config.toml
n_layer = 15
d_model = 768
n_head = 12
n_kv_head = 4
head_dim = 64
d_mlp = 2048
vocab_size = 8192
activation = "swiglu"
norm = "rmsnorm"
norm_place = "pre"
norm_eps = 1e-06
positions = "rope"
rope_base = 93000.0
rope_fraction = 1.0
qk_norm = true
attn_scale = 0.125
bias = "none"
tie_embeddings = false
parallel_block = false
init = "normal"
init_std_qkv = 0.0166
init_std_o = 0.00304
init_std_up = 0.0166
init_std_down = 0.00186
optimizer = "adamw"
lr = 0.000497
beta1 = 0.9
beta2 = 0.95
weight_decay = 0.27
lr_head = 0.00436
warmup_steps = 433
schedule = "wsd"
decay_fraction = 0.665
decay_shape = "linear"
final_lr_fraction = 0.0
batch_tokens = 65536
seq_len = 512
doc_mask = true
train_tokens = 900600000
steps = 13743
dataset = "wikipedia_en"
MLP neurons of a small language model. Each row is named by its layer, matrix (gate and up: input weights; down: output weights) and neuron, and shows model dimensions 528-719. Each number is 500 + 40 x the weight over its row's rms, rounded and kept within 0 to 999. Numbers have three digits each. A neuron's up and down rows have the sign that makes its largest values positive.
After each neuron's rows, "fires after" lists the tokens most often just before its 100 highest values on Wikipedia text that the model never trained on; "fires before" lists the tokens most often just after its 100 highest values on Wikipedia text that the model never trained on.

L11.gate1549:478446523477466502534483531569544479437426466482536552532457603533486509429495466516399521462504425524498482534459485523495553490552498521541559501538543521486499460533544509539502549489527596532456569468563469465474479456431442454522502454614506546418487503510470472557530549485517460436577520527523523514507512501546450411550485506488420465490458474500501554521505497500509448530431469478498456517503586555499513519505458510461505522537422487502579484504454475524510536491460588511540457459496550468438481428517417467486547542524554427536487489460562512486504508484488560531
L11.up1549:426549552461491497569565499505436437465522540464479450427526467503498524569521567529486501542491544417504544589484458512523501510529522484510536492439497593539582499503530484492495483415444492434553471512549519516506473509548543460480487461497565508518542462442442448481550443448510445517409485436453494530520493492494513554459480541542450484471512518474491447473547500483502472490532540491529417518494508412487491487452560433471540525476496530444472528501541529452496517468568505519548585522552514475491440505537514545544511464551393543470453497539558463426499549518477477549
L11.down1549:545453450504523482562533449598537476492507555508472512477573526537498482483532546552472481504537567504509448473549500540538560504518459463543472445477578506521492447458552537516449504514520468463502472519522452503466478492511545469456519388579466450535511452468447545530473439500479513541521479497464458590510503475542487515413456516461470490480471558507527548539549431508481519540503422512516496446531537532562492508510573576388566534532486450477467490544462513497562555496492497441527468477442523469451512480515446497491506493540490529475491477542497526502518411449428509512
fires after: " |", "–", " \""
fires before: " |", ".", "N"

L11.gate771:471426450559446539476486550480450482507517494439548473519494473510549523497463535441413583516526493462496459499545429481507492470565504464525451516493433451480542494475464505493503631523495516613507450531481495534540494421483510444529472547424534465551512480504512512482463498547537442462469450527490468452455530402486498502486422503534511481438520557477488506540499502506507509524439537457515445471486481528481570529494463499523592502535526487579486518524526491536470472503537426483552578554561537516496498452508488464445476560462511513524473590403541460478553568531501470498
L11.up771:480486527422510576515537571491579449463507481495512514497449501504562499550488587448525462510481509541535467506480462450430522532551518490479533438445404461444504478536572391489537479524468433473509415462578515477484572577492442561510484442507495456512556476488519525551533515565485569517444430391511512467485522516498482557490485480558455513498533477435438439542509522483488515471533503470532515494497505478503550470541513452505485573536452431528474599544512536518532505424536459487522525447533465424499581538537451459488523530523498463423507565470418584544500492483446473567
L11.down771:525486418502481529495469429464516540577462557446535467445430490481501485536461601534475497537517460557545520443514524550548504462488517470445470490526582515503556447467513533553520503458594451442502457528517486503531509429552481437565453484497560430565559425507401539487449504560557499558447421481590486544512525442444466578486542410459524504428465568464490457429445504436552529538477544514485566471499577507578456516505516517578449444565442498531523507518419440502559494522493502473465510452492582559548512488507420499526569499531523421431489489496555439463486477423557493578
fires after: "-", "|", " travel", " head"
fires before: "-", " to"

L11.gate206:482464461488492465427522482422532512539521551419450568521467462490475523489420479454467494432517508416476479519556480521465492513516510439492507473529544533536490452476420554491533453529528534548494470526452503566534606502565572467511456583417492466502486479483490473504447469517399505515511566485508548455502490522472515539538531455505578495428489459513546498512486479501474467524427483478475446499410491423441522549506497562531458427492481571497520529492469540473475548554534472529507560442491528532505516536449550499538514527530479478431517487404456511557450513601525496536
L11.up206:513469488501484558473510522544547514480555517484436456462457535473483497449539588451447440472535468425449523577614520385508481530521550534442518458501493489529540506496516541487518517461462507487486499483547452543482530452572459548514539515483475426451514517487509525510500547530473562532494466478509513523513470503522516518431447448505534551481437592450481516522475479509602491475515538522524520402561459468453511496506518501446467476483492467493493485471498590493496494477488548480560482600444459415476436471452553495521534578434448450466511555511499503500491547484470494580
L11.down206:539481543604529514538473490522528536485481469509492477467485514592548503500518474480525465513475515499529487545587488458514495480491494538484511462557496444514520583528494549522464535477526492471467422527482558535443381517558460502551457495478469566517467522516492399480485509480497521474493443540538490507443479531515474469504516564529499482573461577514489493540397512507426479500459515542529475459503493520453466486506429470530548494512536443539535534461565508488524411522527531515449528545475508421429448486512506496500485554503504558491559449541552477516426555511551468483
fires after: "-", "|"
fires before: "-", "|"

L11.gate956:523515490537489490491438525499523469502446535493496532374530530470561523536530548448398438463491542505517526510522534456492446552511454515459489535421474474551516496508492525450475533506502525449497455504518467458501502486463482548524576527459465430397456468441458426484470499443484531575515497566487634508413530389463452543457466629438420547452506538435529563468485485525516443492468540516405454463533522560495480603453535488475503455524513529595519528511440502444499530506443478540499545503492430526399527452507462527477535565477495506477433519469525484532511517554537512535
L11.up956:545496487485506480520445473494485567575548516487443475479471488561480490491489464475506488483461571513520434560469460451464505490463509599484484504513445504488526451524497418534471491486498504528473510531532514472481530577447478519513510529481472514493547462564403475537499512465438537517485497507512434400474506505541459428447457481505419586436501505524517507489430517495518512370443497481410518500464497412508545569535494529468548471475457480444511524445491517508552513555533509550479483521508531450378505561494520474441535495438461537494437528496466492494463502573508547487
L11.down956:520447451485554568539506515456450427456562506544477501492490431525444474521504519454493506467471529451458477456504496509533495506562461463469494511507472481417537465410501505584586483513486445480478458503555443506506495430458471490513548483518492498482503483497501491472471487492524491481461465519483485362556470446507590526512469514513462574472476521531466540514538545495564501500485511464503535511497548505390548447524495523522521438414527482476517479504478490543630507507521527547394487520468511429493460501511464503492523537520505514578512469460507534539466458479536548501
fires after: "\n", "-", "|"
fires before: "-"

L11.gate901:504543574477484497460487471550527533443496506578471426467458498435469540468492450478525479551527447477488556432487512535506477548456499469519504552524527506464484467525529503543486528539527526463544480442491523461592487489520535484502510502506485481561537430546505536459491507544501506584463605510533559477538522500510440519548439519461426556402495552427554493437528460570496454464521509469473514442540494482520510575455527536540559545498513458541470481533488511477489526511484547534546499502504542438482499599506472521526549533543528524568449480456541422525452500443509419487
L11.up901:467465515435533545612562431517524504579454523409591459517539513428439478430529563430454455432489557511448515544434435481504438517529517450478452553449536486500490502555511498483529488547547512552511449554502492430526519510564501470510583569464449482454402478488471502533565477491460513439474503531501454522500572525540565495506534505593524510512599423485448554442487454515497532457497505514513465510501469433464475494472518441514505482487482562470504493493496449563490534509473584532469541577540519477465447486492450469516490497571499488491536532423498497459537589485549501506
L11.down901:452570546525525522505476516524460579417442512447532538436456517492520516550555470481522521536452485556453540460551479530595475419566537586460429460501455547457513517545522509403545551522443474504575521537469510413432518515555484504420561506477431484499531482459484483537524494414488516490545558506580535530533554428454517485476523514476444539487486463459545510556535425446543440479469488462489543500535525535498453429532479497536542480529499462481503478502433431489410477460549507504490518477547486458545488508475462531501545461460495591487496520574465445564514443555572469505
fires after: "-", "in", " |"
fires before: "|", " |"

L11.gate1430:472526521531461499525468510493475524471533534512521499477468461536518530579499505567500456555461456444457509475455448516469486487499495509511516540512484412544460481471447467480466480523485490503471423560409483526474577489417533494488489468533466565535464482502519474513568487458482466514470463497485454540540518447537486484519386420544539531434506582506543527554559541562494515489506456496484469497481467489459474479505505526467500516476447570505553499518470498525476603449545561573530527485520503484467519511527493519527541492508493479486463457524440478462524457519445503522
L11.up1430:544490499568516473528510582534442497564501513491558495481438492535507502538470547493492557524407470483517454479497440440446518544473498518556494413546416523494537524505472487574427457465427557516485465495456518494570491527463424451537510492497462527490528486496534543508475467438533509534438437466492461477475484446477516487507474493512562498499512537465537505544502448504528507508470448527499447488508528513623527596512537561485534483531498471511450501506472523479533544403538517548465469468501425459520468562568584470537502500543500539474539544526455493528509485502489540464
L11.down1430:464495484468563406513454579482449577477512467485460418465426459511464393468496482514507490471570448531451466416547432532531528521517457510540495471592505446482546530571555518506494444508504453487473511463471512456507440552439498493523489475465500477424494498531522476525502483544538494518527502435464529503424467512525541518473415543540545507541548519445458467507430482396495475493540479390540448520515469480492530576525455542513503477450516506529532468577545477424461523463550510466594556493507527473496521491528517491504512524549556456580522581517527484503405495477470523516
fires after: " |", "-"
fires before: "–", " |", ",", "S"

L12.gate869:484450483504466413480491475532545523523516483478505501482448448482474488522461483540511557476503472509502491550477452524539482490464527468511487547490542511450459521529559452455549476494484486439461509504531494519468527496446451515569521548443529497508518495459498490560485489523500456494525576558518482478543502529513484554519456498542522477418497556499548478443500446502585439462461487502494455493448513555482511560480540470477589477567524536579513534482493517572487493471445437509516507552521526472530563495529493456459524498473474501490488422546410440466447525440470487542
L12.up869:398473506507453459448529523482544502515610537531481491536525592496523391498528484503512497442563517573551481466541438490503492472468504473462608492460539534475506469535464431492474491450522564472498608510619469557479581405506458497491444498486452635529550470510477518530499465505565482474491465470455518509528559449518456501537523443550482588497482572532543472490464450420544494512509554491556431536485526449429577528518507390503450491530518524580547505491537519506515535492446483494489545464480517537518533516534525478483421438516478402542487448427409506509494438481470463495
L12.down869:578510537473563475512566515477541484512457528520564448592429439604539489529541502503533485494493516509450471479503498548519511446505547440583531472592500489545531447622473540484527454494515559465463534573484539449478481498508518503479438525482481489495502565500463507518433467458509531546528473495441481540445512343487499473483489502552520451442425543476574500449527439536512503472499467490542491448483518494496484553499586522540493472525526526477522444465494518452436516456473544532613453546515487541466535470440486424471497496479513532518570481412558476531430454494546472467
fires after: " |", ";", " ("
fires before: " |", ";"

L11.gate1236:418577529488521502429538488503534535561562547438460477485453473463492465507540466503435542543461440442555474499419526539454494533447481484545517553476492505580559388495508464432436506541529477555527491478552492416491553408469515536534474582493562521483498520463499427489532591495536477523522546493520485515554576500517515485503422485504450510529508434557489579455520506472547554526553469495545396489499482500525480448466515506472490479545509504511548569418519477553464587522538426570534479440483462513559465463506498509532567485572549560527501511484475444524481414534453465457
L11.up1236:434516553492506462495482446445505511538593470480517410495437549468550575473464487552564506481510475506534501501454499505573475514546606490445523504506513448477435546469487528516543443546458400544473495475469471497565480435517583467470499474451538497517546566488497449516512492499547531531414477468551480462572512486508510535416551408513516529459476415504502514463594487484590479492458541489599502492587452497544549450458600481525503512502468499469493498539570564528451464438480447437448466430490444510440494501503489589453457530500471483508562504477541461571499488496497458515
L11.down1236:528481488459517498531552489508450570445491562507600531480546558509493508490467437480526491517489494489485501511492443512505508496459492530527478500483531500518476513536464471443545509516489446566500431477511528564535490480490500444509534489492499497475461558444478517543494490443505567492475476458436425527459491488492523553530553470495472584441500526470511501471477480546557482504578489557524548458573477454467465499444553520550495506513390443510555544535562543569446444491513468464470477474475511558604483444600467538490523498502531489511460492475469543527498489517545546449
fires after: " |", "|", ":"
fires before: "|", "–", " |", ",", ":"

L11.gate1583:483511434435429565474491536493455493518491485436441446483533532535526546463472596506504535524561507529427444533490517511444442523579496491518486421473460486419497587490457543488526585497479447466421523573507489512442517507500476580482520506519459530481480532511505470471483450432507455511488523534522481509464546482519446526503498463539468453413528478466581487540504466458476555502504507481445419504472517521511551492514507476507527533522462491534500502466481482501450551528531488558532445483552548496489494522552479490433492501469485506514528494528528457530483469506459510500
L11.up1583:495485548511481503535456501478543547593475516510507428509421493489456476490481504523509523525468587452490542494491503518477506499455519520581604593491475576393406528564441450491473472513519501524498472534546569553565507480540590581572473466486458480534452475507504444565513502538450462470419500501507490483460442519489458494476506443453428516430550457480480459554433517505573552506435406484464517523486501511502512463476460484461443458564492469468451461451502530464512465502543551480488516423520558522472492463399466519478506523471545438457492511550442508543471513497525553542
L11.down1583:487510487530557501507525497531515508455494519476555428445497443554518502466463510471413531560445483473443500498466496538523548375556523504508593499472475586535437525454383508546505483433497469555527538537526415546504517472480544460487586530411488442544570510514491480534483512523489467456487558488494503530524505453552512473537550504527450533468518498474465474480484505467466523530484488477445494517507483503451416485483519521470529498555616475530543501537518564481544548519470527558456507496547501533442496490419454461558523489538519494512547439459469491521460497468542550507
fires after: "\n", "-"
fires before: "-", "  "

L12.gate1376:475507503480482565480481581476546460584458500473517467554556530569480505451540491445414520522503439500526459558556471492531438501501549454495525494523493592518498499469482501486454496511474541475458484550490474542520474430552455598457516503508500478571476527483465478579411435556501551490492503516528444475518494515563494502501470434523586502472592471466557554557445535526546473577454546539491513441522563541475540479515557544476518485503484525512541574501497502562405480458469556458572518520519485472555503501505497567528575446450489508495557509530528462464565464510534537559
L12.up1376:500517490472465544550409618541575411453470473568460505530515478459504534578534535433373503544499492522482476569551473487569466480461550473527474514549542572540456558428513496452412502500500483556472462554459475608487513451465476562446430505553529483565509547432482409501521453529486550542471488506455483533468551559579504546488463536491521481476512497605488508529526553551509457501496524497464503495433516419486513467589508555489501453459480484438538531504457579526453451470502494522568491440501499539532509446525490538475509413517530493498448547497474537450563500561493513639
L12.down1376:476501537476506523484475519612542498508491495437487484511505565542523512509514538432550509496480512500441437510415456539479478494437477551463523500496516548534479440476556538506489499492515515565522565458516470566497447503406443527451515495557474451501464553502502427534528456553459477458541492464475533500504447432570531459461450515583545490540521479507523471544497501493434518545466444460485435474512569429516516461479538559500493513472553563546480422500542558467547539452515456535501432469519507462407512483498494450445510423438466548504472529533586470525493609549499516513
fires after: " |", " (", "|", "=", "\n\n", ":"
fires before: " |", "–", "'", " teams", "offs"